Part of a small language model's weights.
Size: 13 layers, width 896, 7 heads of 128, MLP 2688 tanh GELU, vocabulary 9159, 121M parameters.
Training: a variant of Muon for these matrices, 901M tokens, 6875 steps.
MLP neurons of a small language model. Each row is named by its layer, matrix (down: output weights) and neuron, and shows model dimensions 442-569. Each number is 128 + 32 x the weight over its row's rms, rounded and kept within 0 to 255.
A block is one neuron, or neurons of one layer that tend to fire together. Before each block is what it responds to, as a language model described it from the Wikipedia text at the highest values.

Responds to: Word start after openers. First letter or piece of a word right after an opening quote, parenthesis, line break or heading, e.g. "Yes, (NBA, Fourth round.
L3.down490 [115  86  48  96 106 137 117 147 158 165 138 115 153 137 213 112 103 117 107 169 190 161 113 111 108 163 144 101 114  46 152 147 194 143 118 125  70 134 115 102 113 147  98  97 110 134 142 110  87 168 166 128 153 110 121 115 108 129 130 128 143 120 117 130 120 145 145 149 139 118  59 135 139 158  76 128 149  97  87 114 125 109 161 121 113 109 102  86  80 144 118 138 123 180 148 196  81 136  79 119  58 149  82 168 125 127  88 183 131 163 155 185 142  98 155 144 147 158 140 117 115 150 126 113 107 197  86  88]

Responds to: Sentence and row boundaries. Sentence-ending periods, often fused with line breaks, and the pipe opening a new table row, marking where the next sentence, heading or row starts.
L5.down347 [137 119 102 163  93 141 144 134 136 110  85  76 138 166 142 123 166  99 123 113 138 152 100 116 162 117 140 102 142  79 110 181 140 137 117 187 128 147 160 168 114 178 128  91  98 134 121 118 115 112 186 110 111 124 150 148 125 167 106 145 151 160 105 143 124 163  76 182 139  80 130  86 125 159 135 115  99 115 100 165 113 179 151  58 168 101 107 102 144 151 162 160 117  91 122  87 130  78 149  89  97 180 101 156 164 170  94 127 161 155 139 117  84 160 168 119  99 117 186 143  50 120 118 184 117 120 151 149]
L5.down540 [147 123 151  89 127  84 134 118 156 149 171 140 139 123 111 100 137  91 119 134 131 116  88 130 141  91 122 109 147 102 194 183 154 134 115 118 129 158 118  95 116 144 115 151 188  97  87 165 145 117 193 109 139 122 152  93 148 143 107 153  95 137 168 143 145 120 120 130 124 127 153 119 119 120 133 137  93 182  47 110 143 127  75 182 176 135 137  75 121  63 137 169 176 102 171 150  83 142 165 104 137 172 126 101 178 165 134 118 116 102 157 112  99 139  64 152 126 166 137 146  98 149 144 179 170 163 106  51]
L5.down796 [ 75  59 100 153 152 126  75 106  95 102 134  82 113 150 117  99 139  89 145  57 154 118 103 124 146 163 157  52 130  94  74 199 152 124 119  95 166 161 189 134 140 116 135 143  97  56 162 158 103 132 151 113 147  97 161 148  70 132 177 180  89  77 137 108 147 184 121 120 155 105 146 162 124 121  80  85 117 128 161  84 151 173 183 134 114 152 149 178 100 151 166 142 109 126  84  99 123  75 144 128 177 155  99 115 108 196 146 152 101 108  96 154 105 187 126 136 135 155 134  92 141 105 119  67 203  86 190 134]
L5.down2198 [145 114 104 165  81 116 107 125 135 104 105 117 135 138 142 129 146 143 158  86 158 187  80 152 141  89 148 107 134  93 118 131 113 121 120 194 131 112 143 100 116 136 134 118  96 162 110  82 130 176 102 152 128 145 131  99 132  52  99 147 131 138  96 142 189 129 126 130 170 161  91 110 104 132  97 139 134 167  95 140 153 106 101  99 148 144 124 149 118 111 127 125 107  73 113 122 143 107 138 119 131 117 179 140 143 124 112 162  81 152 129  99 117  90 164 168 121 104 111 150 139  71 123 166 149 202 148 100]

Responds to: Transitive verb endings. Final piece of a main verb, often a split present-tense inflection right after its subject, as in ref-uses, def-ines, ass-umes, took, owns.
L3.down1030 [141 146 119 174 107  72 136 155 149 129 145  90 112 147 173 121 156 164 123 129 112 128 128 156  95  63 120 133 113 101  86 123 158 122  83 136 100 183  29 125 182 144 175 122  72 157 108 120 117  91 162 152 144 109 117 172 121 131  94 148 103  62 153 128 167 148 103 148 141 112 153 134  60 111 192 199 123 170 155 109 129 155 144 140 183 103 152 107  79 137 133 162 130 131 158 133 114 156 131 137 138 108  86  86  77  40 150  80 157 129  99 161  94 134  90 159 100 181 116 147 116 156 105  92 147 117 101 107]

Responds to: Proper-name initial letters. Single capital-letter word starts beginning a proper name, mostly personal names in lists, tables, credits and bios, e.g. T(yler), R(ooth), D(reisbach), W. initials.
L9.down182 [117 117  92 144 124 103 104  91 118  56 123  75 142 140 150 112 135 172 162  91 135 104  56 127 133 157 107 154 158 114 123 152 110 142 161 140 185  87 145 107  86 133 149 160 146 105 180 126 118 141 116 113 193 188 124 176 110 146 144 147 119  96 136 163  87 161  65 110 147 124 118 135 119 136 128 100 113 181  84 157 120 108 134 118 109 120 154  86 112 127  63 104 157 138 100 168 158 115 147  69 171 138 117  99 169 157  86 201 114 103 109 118 103 172 136 119 109 133  91 105  51 165 148 181 120 144 123  89]
L9.down459 [136 170 120 149  88 140  97 122 153 142 149 121 108 112 110 159 137 102 138 202 117 172 120 137 116 146  38 101  78 124 154 111 138  71 167 184  83 129 116 154 173 141 179  86 144 129 111 134 104 171 130  53  94 162  88 121 124 119 156 151 139 111 111  53 137 144 187 141 109 136 149 136 207 102  89  59 103 110 149  96 189 114  97 135 103  40 121 143 151  67 170 174 149 172 161 142 114  50 109 128 174 165  83  78 139 134  44 201  97  82 128 112  96 106 105 161 130 180 160 132 145  78 147 181 106 100 212 108]
L9.down594 [ 82 150 129 132 200 187  97  93 126 119 196 153  79 152  93 120 158 193 167 124 112 149 141  88 146 119 112  93  92 121 147 170 128 145 153  90 119 186  99 143 121 147 149 152 153 155 191 116 144 210 143 141 157 115 104 172 103 157  88 115  58 177  92 126 143 147 117  88 140 152 112 162 138 170 105  97 102 121  83  97  86 137 148 107 120  68 139 218 168 101 121 111 129 156 104 171 145 194 123 102 165  98 176  50 161  73 112 100 133 150 142 136 103  95 149 136 111 128 108 146 105  73  79 102 179 121 101 136]
L9.down704 [151 119 138 167 146 154 102 108  75 130 124 143 198 112 107 100 162 150 220 127 154 130 112 148 138 145 164 146 172  95 141 103  82 108 162 132 164  84  49 108 119 123 122 136  74  92 129 116 162 136 139  70 154 146 144 141  86 113  94  98 117 164 102 134  88 121 120 109 126 107 138  95 114  93 110  97 108  80 106 168 115 142 139 148 169 157 161 142 144 152 113 134 131 130 173 157  89  92 184 120 161 199 148 132 162 112 161 121 114 164 133 127 106 134 125 158  73 162 122 133 127 120 140 141 105 128 175 153]
L9.down875 [145 152 136  83 130 130  65 169  95 167  93  81 168 179 115 149  62 156 127 104 120 108 111 140 166 104 162 187 153  95 113 136 158 104 150 102  96 138 105 189 157 136  70 111  81  98 146 220  58  86 120 122 153 108 147 156 134 119 136 139  94 159 153 150 152 146 131  87 182 169 117  90 157 165 124 165  74 118  60 129 109 122 122 108  91 135 175 143 178 127 111 104 112 123 148 130  85 157 133  91 120 163 101 104 100 111  69 115 139  89  98 137 138 190 105 138 184 132 141 159  95 127  87 113  68 114  91 166]
L9.down975 [144 130 154 180 101 140 126 160 137 125 170 111 121 156 143 115 149  61  99  96 141 140 136 165 167 142 113 147 137 159  78 165 147 132 154  85 134 138 132 153  60  68  68  77 116  97  95 135  88 134 156 134 125 135 147 122 136 116 109  82  91 169 100  94 124 114 117  94 176 142 157 142 173 209  70 126 120  98 178 128 114 145 130  82 157 109 179 163 134 146  79  81  73 123 146  99 107 107 140 139 139 145  99 124 179 148 158 163 139 130  77 147 100 120 138 119  85  76 161 115 166 127 143 126 114 103 142 109]
L9.down1232 [132 141 130 102 134 107  92 156 178 143 100 118 118 156 125 124 153 168 124 141 154 130 135 146 163 153 178 128 115 102 113 107  76 137 158  84 132 155 123 128  85 182 112 122 109 159 126  54 134 139  61 140 138 116 117 151  77 146 166 124 136 159 134  96 105 163 104  61 143 129 163 102 137 172  96 110  99 195 136 170 162 121 134  96  89 143 130  99 122 187  76  77 150 147  70 203  77 180 104 210 110 155  90  98 157 149 130  62 164  82 124 114 124 138 151  86 146 133 145 144  96 136 100 138 118 133 171  56]
L9.down1451 [144 196  85 148 163 158 111  75 133 135 179 109  74 114  95 149  88 113  57 109 107  67 107 152 130 133 143 117  95  95 105 157 151 119 123  96 133 114 139 140 132 100 179 101 148 116 142 117  90 143 126 121 117  91 154 150 160 100 167 138 132 157 173 100 205  95 184 108 158 106  89 160 125 133 152 151 130 149 149 124 153 114 178  88  92 151 118 138 133 156 160  49  64 114 173 142 157 136  72  90 110 141 166 141 187 100 104 156 149 126 147  96 117 150 117 149 127 172  95  79 137 141 109 150  73 160  94 127]
L9.down1702 [107 137  61 156 103 105 123 183 110 158 110 106 128 124 151 124 162 154 160 122 180 133 182 101 145 140 159 101 123  96 105 168 143 106 125  81  90 121 149 102 133  98 124  76 167 111 102  95 127 111 124 118 165  38 140  93 141  75 152  63  87 139 102 102 142 124  81 127 157 115 162 119 135 148  93 143 132 135  90 186 109 175 151 135  76 158  97 118 131 131 116 118 167 159  92 116 170 106 177 129 120 102 129 150 143 118 129 115 120 104 118  86 137 211 134 167  98  93 128 124 107  99 182 169 139 169 143 111]
L9.down1910 [ 35 128 115  78 104 152 163 185 162  67 118 124 134 151 131  85 122 122 160 165  85 121 128 193  76 121  94 119  54 100 174 116 157 148 166 116 102 163 158 108 132 175 136 101 109 128 119 163 158 157 149 116 173 136 131 138 103 123 134  94  96 106 152 120 154 137 100 109 104 153 135  75 134 163 116 108 126 142 113  72 162 106 112  87 109 145  83 172 145 179 124 130 147 154 143 125  80  86 100 128 110 133 124 124 102 123  91  85 148 158 213 115 183  82 122 154 152 179 110 131  97 159 118 129 144 144 102  92]
L9.down2010 [112 126 171  82 101  78 142 171  97 109 100 136 177 141  83 123 116 132 163 205 171 140  87 196 127 146 106 116 118 111 102 142 142 113 178  88 136 110 139 139 164  72 127 114 133 151 102  76 111  97  93 111 141  95 164 186 134  98  96 195 137 145 118 154 110 124 166 132 106 154 161 115 140 122 185  86 130 143 134 122 152 112  99 121 130 103 140 128 137 215 140 113 179 108  91 123 148 163 161 114 105 125  88  84  52 132 176 192 115 147 151 190 190 107 109 143  92 162 101 103 123 148 155 133 119  88 120  85]
L9.down2045 [145 123 129 125 113  81 181 120 130  43 147 128 140 146 100 119 115 195  93 112 164  91  90 142 166 106 126 143 116 135 194 137 130 111 129 128 155 117 143 168  80  79 121 137 122 121 150 134 142  92 131  96 135 137 166 167 133  86 107 107 152 154  85 134 136 130 100 140 158 168 150 157 136  70 160 150  99 124  55 146 168 128 186 107 111  76 168 108 158 131 168 128 124 105 126 144 144 122 192 141 102  86  54 111 110 108 103  47 109 176 117 152 112 155 158  94  85 144 128 113  88 113 154 112 130  93 125 148]
L9.down2097 [138 123 185 131 131 142 104 117 105 122  87  91 121 140 106 199  99 112 109 114 162 126  94 179  95 126 129 166 105 159  74 184  83  69 175  81 140  93 124 141 106  80 124 124 136 117 158 136 176 109  74  95 118 136 144 193 141  83 136 106 152 124 139 121 154 114 179 121 149  78 152 125  83  73 150  57  98 132 150 127  85 164 144  80 126 122 147 191  58 102 125 124 154 103 133 174 120 152 159 102 146  69 102 125 164 134 136 154 114  91  96 178 107 109 127 157  84 172 121  49 152 102 161 106 186 135 110 120]
L9.down2105 [131 104 152 108  83 144 153  91 160  76 161  52 132  71 122  88 113 143 162 160 135 114 126 165 181 158 107 112 106  99 105 143  61 176 110 121 125 148 151 100  83 144 138 153 143 155 150 192 149 108 162 165 163  94 197  86 128 124 142 129 127 135 111 123 127 159 112  99 126 113 137 118  88 166 107 172 130 121 170 139 138  99  66 105  76 110 133 129 216 108 135 116 118  88 203 101 112  72 137 127  83 126 137  88 173 172 161 121 134 155 103 126 180 111 173  96 121 164  78 135  57 105 127 141 111 105 132  74]
L9.down2174 [190 145 114 105  73 127 120 107 136  81  74  70 147  88  77 113 104 134 204 138 121 120 105 109 115 146 105 129 145  80 148 191  25 140 126 207 101  84 138 124 133  59 118 180 113 170 124 135  89 136 136 120 142 125 133 128 140 164  83 130 129 115 109 129 122 153  96  92 146  98 148 152 107 149  62 116 109  91 138  85 172 156 104 135 106 186 169  71  98 100 162 106 160 101 156  87 134 122 118 118 104 137 114 111 137 151 116 170  97 120 119 131 155 103  35 124 109 129 141 154 128 137 163 129 100 118 139  95]
L9.down2513 [190 124 109 129 154 122 100  66  95  92  96 127 157  85 183 114 134  94 125 136  45 129 167 156  91 161  89 121 119  85 116 153 129 104 105 145 150 142 170  82  81 158 180 138  81 130 168 133 152 132 165 104 165 131 116  94 118 159 228 123 114 115 159  97 138  89  50  64 123  77 154 121  88 147  84 152 107 133 144 119  92 131 184 123  81 118 137 119 110 108  98 130 140 120 150 110 107 133 121 106 119 149 142 100 125  72 107 205 123 133 131 155 148 131  74  81 143 192 141 100 137 159 138 159 161  93 102  62]

Responds to: Gain, take, lose verbs. Verbs of acquiring, holding or losing something (gaining, took, lose, holds, give) and the next object word, e.g. gained the attention, lost toes; also words inside song titles.
L9.down126 [ 89 100 120 134 108 191 121 144 161 175 171 127 125 123 158 127  39 127 120 126 160 155 115 115  99 106 129 116 206 104  83 135  79 165  94 174  53 141 119  96 114 183 143 137 151 157 149 112 136  96 160 157 132 192 105 178 116  95 181 136  90 132  89 116 112 158 127 169 113 133  65 157 143 148 147 153 114 100 155 115 100 105 153 146 143 141 161 121 134 103  92 118 143 158  34 149 105 119 160  87  64  95  60 137 127 139 157  58  72  95 146 150 116 111  89 168 110 143  95 117 123 134 158  96 141 160  68 109]
L9.down138 [100 133 123 166  86 121  87 114 112 166 123 125 149 137  87 103  73 106 129 169 124 152 136 169 126  96 141 150 203 117  64  80 141 192  78  91 157  89 122 103 175 136  97  79 106 119  98  90 141 120 159  37  76 134  96 130 142 132 180 136 147  96 147 107 124 108 167 125 130 114 155 134  87  95 114  95 101 122 140 153 121 138 130 146 144 111 160 158 119 154  78 133 136 132 157 135 132 145 149 117  86 132 169 151 111 152 174 132 108 145 153 199 154 110  86 136 151  24 176 158 189 110 127 173 134 156  99 136]
L9.down199 [137 149 150 160 127 133 159 143 137 123 144  93 107 120 145 105 140 152 187 107 109  79  69 136  53 119 113 158  84 135 166 141 149 125 146  72  75 153 145 122 141 129  76 159 117  98  71 130 105 126 100 175 147 143 132 148 123 149  93 142 104 103 143 150 133 144 195 167 151 148 143 128 176  92 143 120 119 109 162  76 107 108  90  75 144 137 146 102  33  79 108 128 114 137 125 125 134 159 142 110 122 125  95 130 124 106  92 103 140 147 153 110 154 128 165 111 106 167 115 115 116 117 109 125 117 157 101 139]
L9.down387 [ 92 138 104 130 126 113 170 184 150 141 201 130 185  98 181 170  98 136 135 150 101 190 131 169 121  99 172 129 151 196 230 153 160 118 138 148 132 170 142  70 105  98 136 168 127  76 119 162  97 150 132 180  69 123 108 116 110 114 143  77 100 142 128 152 172 107 120 178 135 136 145 106 172 138 144  98 164 174 148 143 143 136 138 114 111 122 113 107 143  48 101  87  72 178 118 107 114 108 139 130 103 125  90 145  97 105 135 150 143 156 138 108 142 111 147 119 134 133  81  96 144  98 157 111 148 145 148  67]
L9.down466 [119 113 119 131 104 116  91 125 118  88 133 187 129 131  86 116 117 105 137  92  78 163 122 132 102 152 160 134 114  87 102 135 147 124  84  89 126 145  96 160  79 147 100 153 207 186 201  79 188  94 136 185 112 162  71 107 149 173 162 118 113 106 134 138 119 142 142 209  84  89 139  66 119  99 128 141 137 165 118 135  82 130 111 128 161  83 184  83 100 144 140 127  80 135 102  83  89 105 127  88  89 167 128 122 102  75 163  99 183 147 130 143  91  85 167 200 124 138 100 193 160 172 159 160 117 141 139 152]
L9.down531 [124 145  71  99 104 140  94 165 153  84 142 170 162 157 137  85 176 103 111  87 148 112  99 119 112 156 137 207 126 141 160 140 193 158 119 135 128 143 137 121 140 144 140 111 136  63 147 141 147 163 182 118 165 161 129 136  99 145 138  67 157  87 115 106 128 114 129  41  83 137 126 155  99 164 161 163 111 118 146 120 140 113 118 110 113 131 103 161 136 121 136 117  62  72 163 145 119 133 122  94  67 137 149 137 133 181  99 157 101 170 152 112 149 151  95  93 103 142 115 192  74 132 155 124 115 136 135 153]
L9.down592 [117 173 141  94 102  84 135  81 160 122 164 127 170  75  81 175 150 130  67 170 101 149 125 103 117  99 199 127 115  84 154 112 159 178 145 122  98 144  79 116 132 159 145 148 118 148 121 148  85  87 130 170 124 125 106 128 136 128 184 130 107 113 140 139 112 101 183 149  86 128 146  78  63 140 116  88 148 121 144 111 140 126 122  94 143 101 108 145 164  95  92 104 135 145 190 196  98 160 113 104 125 148  83 108 145 167 123 159 171  72 159 125 129 152 152  79 125 115 188 124 124 116 183 152 139 103  46 156]
L9.down649 [127 106  90  93 138 114 106  91  80 125 129 141 145 135  77  80 147  77 127 161  37 113 149 114  92 169 156 172 127 107 117 157 151 129  90 144 204 146  81 137 152 154  96  67 160 123 185 176  53 107 121 119  79 216 117 161 144 136 109 105  94 132 130 117 173 110 125  61  95 113 145 127 118 147 120 146 114 153 125 110 137  91 188 194 115 134 147 138 138  79 136  92 130 103 160 116  71 108 121  98 151 152 122 135 153 154 198 167 106 129  85  85 168 128 177 141 140 131 145 136 117 161 117 134 212 121 107 142]
L9.down1525 [138 132 127 129 163 104 132 147 122 159  90  97  89 132 137 128 129 189  84 126 121  54  88 141  90 127 169  66 134 104 104 172 118 129 143  71 184 127 104  94  78  68  93 119 144  84  74 167 141 106 159 167  81 122 115 155 100 125 150 128 127 163 108 147 102 123 116 100 115 173 107  95 159 140  97 104  77 102 124 121 153 139 111 140 176  48 129  98 120 154 125 115 122 124 127 118 154 130 155 100 125 157 113  77  87  21 120 167 124 114  98 130 130 112 150 204  81 104 116 157 140 106 142 124 180 121 124 126]
L9.down1650 [104 112 112 156 158 142 171  76 104 140 148 188 127 138 132  76 116 126  88 121 120 104 101 155  92 154 157 172 126  63 137 108 133  78 149  31  98 143 144 170 114 134 102  62 131 162 119 137 139  73 158 192  92 212  71 125 161 116 178 143  99 186 145 202 133 133  78 119 150 162 147 125 159 136 163  81 112 171 134 102 155 152 112 137 121 142 197  87  82  45 100 100 132 132  80 174 120 159 157  69 116 102  81 117  79 113 100  95 159 164 147 106  71 171 130 124 120 122 175 113  85  86  85  94 119  82 188 101]
L9.down1686 [109 109 153 106  98 173 117 127 151 161 191 131 133 141 135 154 110 107 201  95 134 144 139 131 113  45  95 136 112 144 134 133 112  72 135 172 184 127 125 111 113 112 135 115  87 142 153  91 137 102 136  70 124 108 160 161 140 116 174 135 142 176 152 120 158 122  93  50 141 149 159 129 103 138 181 100 138 102 153 150 212  93  77  85 164  58  93  97 142 123 156  89  96 113 101 133 151 131 135 165 170 123 161  84 103  80 123 177 172 125 164 144 126 128  82 148 199 116 105 155 101 124  88 155 111 182 140  60]
L9.down2059 [143 112 105 143 187 140  86 114 149 105  79 137 183 146 126 145 171 105 208 118 140 115 120  70  98 200 119 107 135 160 118 106 151 115 120 105 104 125 135 117 124 134 173 118 160  86 125 129 144  88 164  95 187 136 147 130 116 192 118 124 137  82 172 101 102 197  99 133 174 161  57  89 134  97 132 192 106 134 116  86 113 104 134 172  90  81 150 109 178 154 109 135  45 134  67 107 227 113 115  93 127 143 218 154  86 128 119 130 147 117 131 112 162 150 139 123  79 126 115 179 140 183  99 102 140 116  84  95]
L9.down2152 [154 173 160  98 150 139  57 105 125 155 170 132 119 136 123 105 131 154 145 136 153  94  82 107 114 173 129 146 118 119 192 121 170  87 220 143 128 181 143 120 116  92 133 160 155 136  95 147 156 100 166 142  76  78 163  76 103 156 121 149 110  79 137 118 131 101 201 178 178 150 153 127 137 213 100 108  94 103 115  57 103  61 141 115 122 157  91 193 152 142 127 128 118 144 124  70  82 174 147 172 206 162 113 161 127  61 121 167  64 160 117  99  70 123 116  99 174  89  96 107 128 134 162 100 174 125 111 104]
L9.down2193 [164 160 167 163  93 205 121  77  88  96  77 150 121 136  89  73 138 149 178 104 157 173 158 114 180  72 117 128 159  68 164  78 127 132  77 137 190 126 154 147 101 138 138 157 128 146 138 101 146 139 141 107  49  95 113 142 122 126 167 115 178 189 137 105 161  60 116 180  64 183 157 120 124 117  99  79 115 126  95 167 126 119 154 133 167 112  77  69 149 103 128 115  92 130  88 106 100 106 193 116 164 129 161  86 189  81 123 136 108 144  55 105 159 135 205 153 118 173 160 153 113 133 186 158  65 181 165  94]
L9.down2434 [108 115  82 143  39 119  84 112 156 142  92  97 148 113  81 160  75 100 100 116 120 216 150 128 146  87 185 145 119 131 104  70 162 109 111  86 158 182 192 159 142 114 139 117  99  72 115  93 141 196 103 114  86  79 107 121  90 158 147 200 134  86 166  85 154 142 141  73 111  87 174  95 170  57 105  83  52 142 190 133 153 101 105 176 140 165 111 131 103 130 118 183 133 134  42 124 158 149 185 114 131  78 150 128 114 129 156 222 125 132 132 115 105 126 124  95 141 151 140 118 131 106 110 196 127  67 124  94]
L9.down2540 [118 106 149 151  57  81 185 109  58 139 140  64 139 112 112 113 153 146 128 178 149 143 135  87 122 120 148 124 189 125 160 135 181 127  86  89  76  86 109  71  99 143 117 122 181 134  98 167  69 121 133 138 185 155  28  83 161 208 130 149 123  97 174 133 161 144 135 103 137 135 132 121 133 179 154 141  77 110 138 157 145  76 117 159 171  91 154 126 101 162 142 121 166  82  89 106 145  86 115 137 107 106 124  91 139 148 174 117 140 102 139 112 101  80 114 111 138 137 139 191 157 127 105 151 143 146 144 106]

Responds to: Verb-completing word pieces. Final word pieces that complete verbs or participles, mostly -ing, -ed, -ified suffixes, as in lowering, postponed, dried, simplified; also whole verbs like gained, sent.
L5.down758 [141 139 100 145 127 136 106 185  95 155 105 118 135  87 111 100  13 125 118  84 138 172  88 120 152  93 174 137 134 123 186 155 109 128 113  62 109  95 124 166 106 173 106  86 163 140  81 142  83  67 150 136 119 157 151  94 161 130  94 161 109 120 133 154 138 185 137 151  60 134 143  59  63 117 100 137 177 197  71 136 105 102 136 167 168 130 124  98 125 143 128 118 106 173 120 113 177 113 174 118 126 145 118 114 133  95 174 121 151 177 191  91 118 149 128 112  58 140 140  68 117 111 122  84 107  71 148 141]
L5.down765 [153 103 125 106 120  82  74 132 156 125 134 108 165 116  85 137  99  62 109 131  68 124 109 136  82 135 123 129 148 190 108 101 159 132 124 146 134  83 154 113 102 131 167 145 124 115 120 167 190  74 149 111 110 135  86 101 160 129 146 111 107  99 103 110 130 146 130 151 130 141 123 162  83 108  85  75 138 156  74 146  48 140  77  95 130 116 102 181 163 172 129 127 148 147 132 156 121 216 163 114 123 152 108 125 172 132 139  76 122 129 114 105 108 130 143  71 119  56 116  74 121 193 151 241 172 155  89 123]
L5.down1498 [ 96  83 139  55 133 190 105 148  89 187 138 148  85 122 163  81 115  94  86 138 116 128  47 118 154 129 144 148 185 131 140  93 108  77 102  69 167 166 109  78 136  51  99 120 115  87 101  47 172 105 143 181 141 163 168 169 116 155 155 131 112 136 112 132 117  97 101 132 154  63 171 161 104 132  54 165 185 220 139 136 123 104 146 115 113 140 117 156 147 126  62 166 138 162 118  98 121 149 151  45 119 121 116 122 104 122 131 139 108 105 171  85 136  94 165 115 159 128 212 148 139  81 139 146 142 156 140 135]
L5.down2319 [165 170 147 117 157 101 108  85 139 170 169 137  92 125 137 100 125  77 160 121 135 159 132 148 137 166 110 146 154  73 160 160 117  89 153 127 123 112 161 120 129 130 172 140 102 145 164  85 148  89 185 162 137  65  94 131  72 141 155 114 112  94  80 135 115 122  83 159 132 145 101 188 141 139  98 105 125 143 139  56 154  87  78 100 125 143 103  84 122  77 115 188 109 189 100 141 104 113 147 190 155 114 130 125  88 115 131 105  89 140 139 124 151 130  75 113 199 181 114 151 114 120 125 164 190 160 100 159]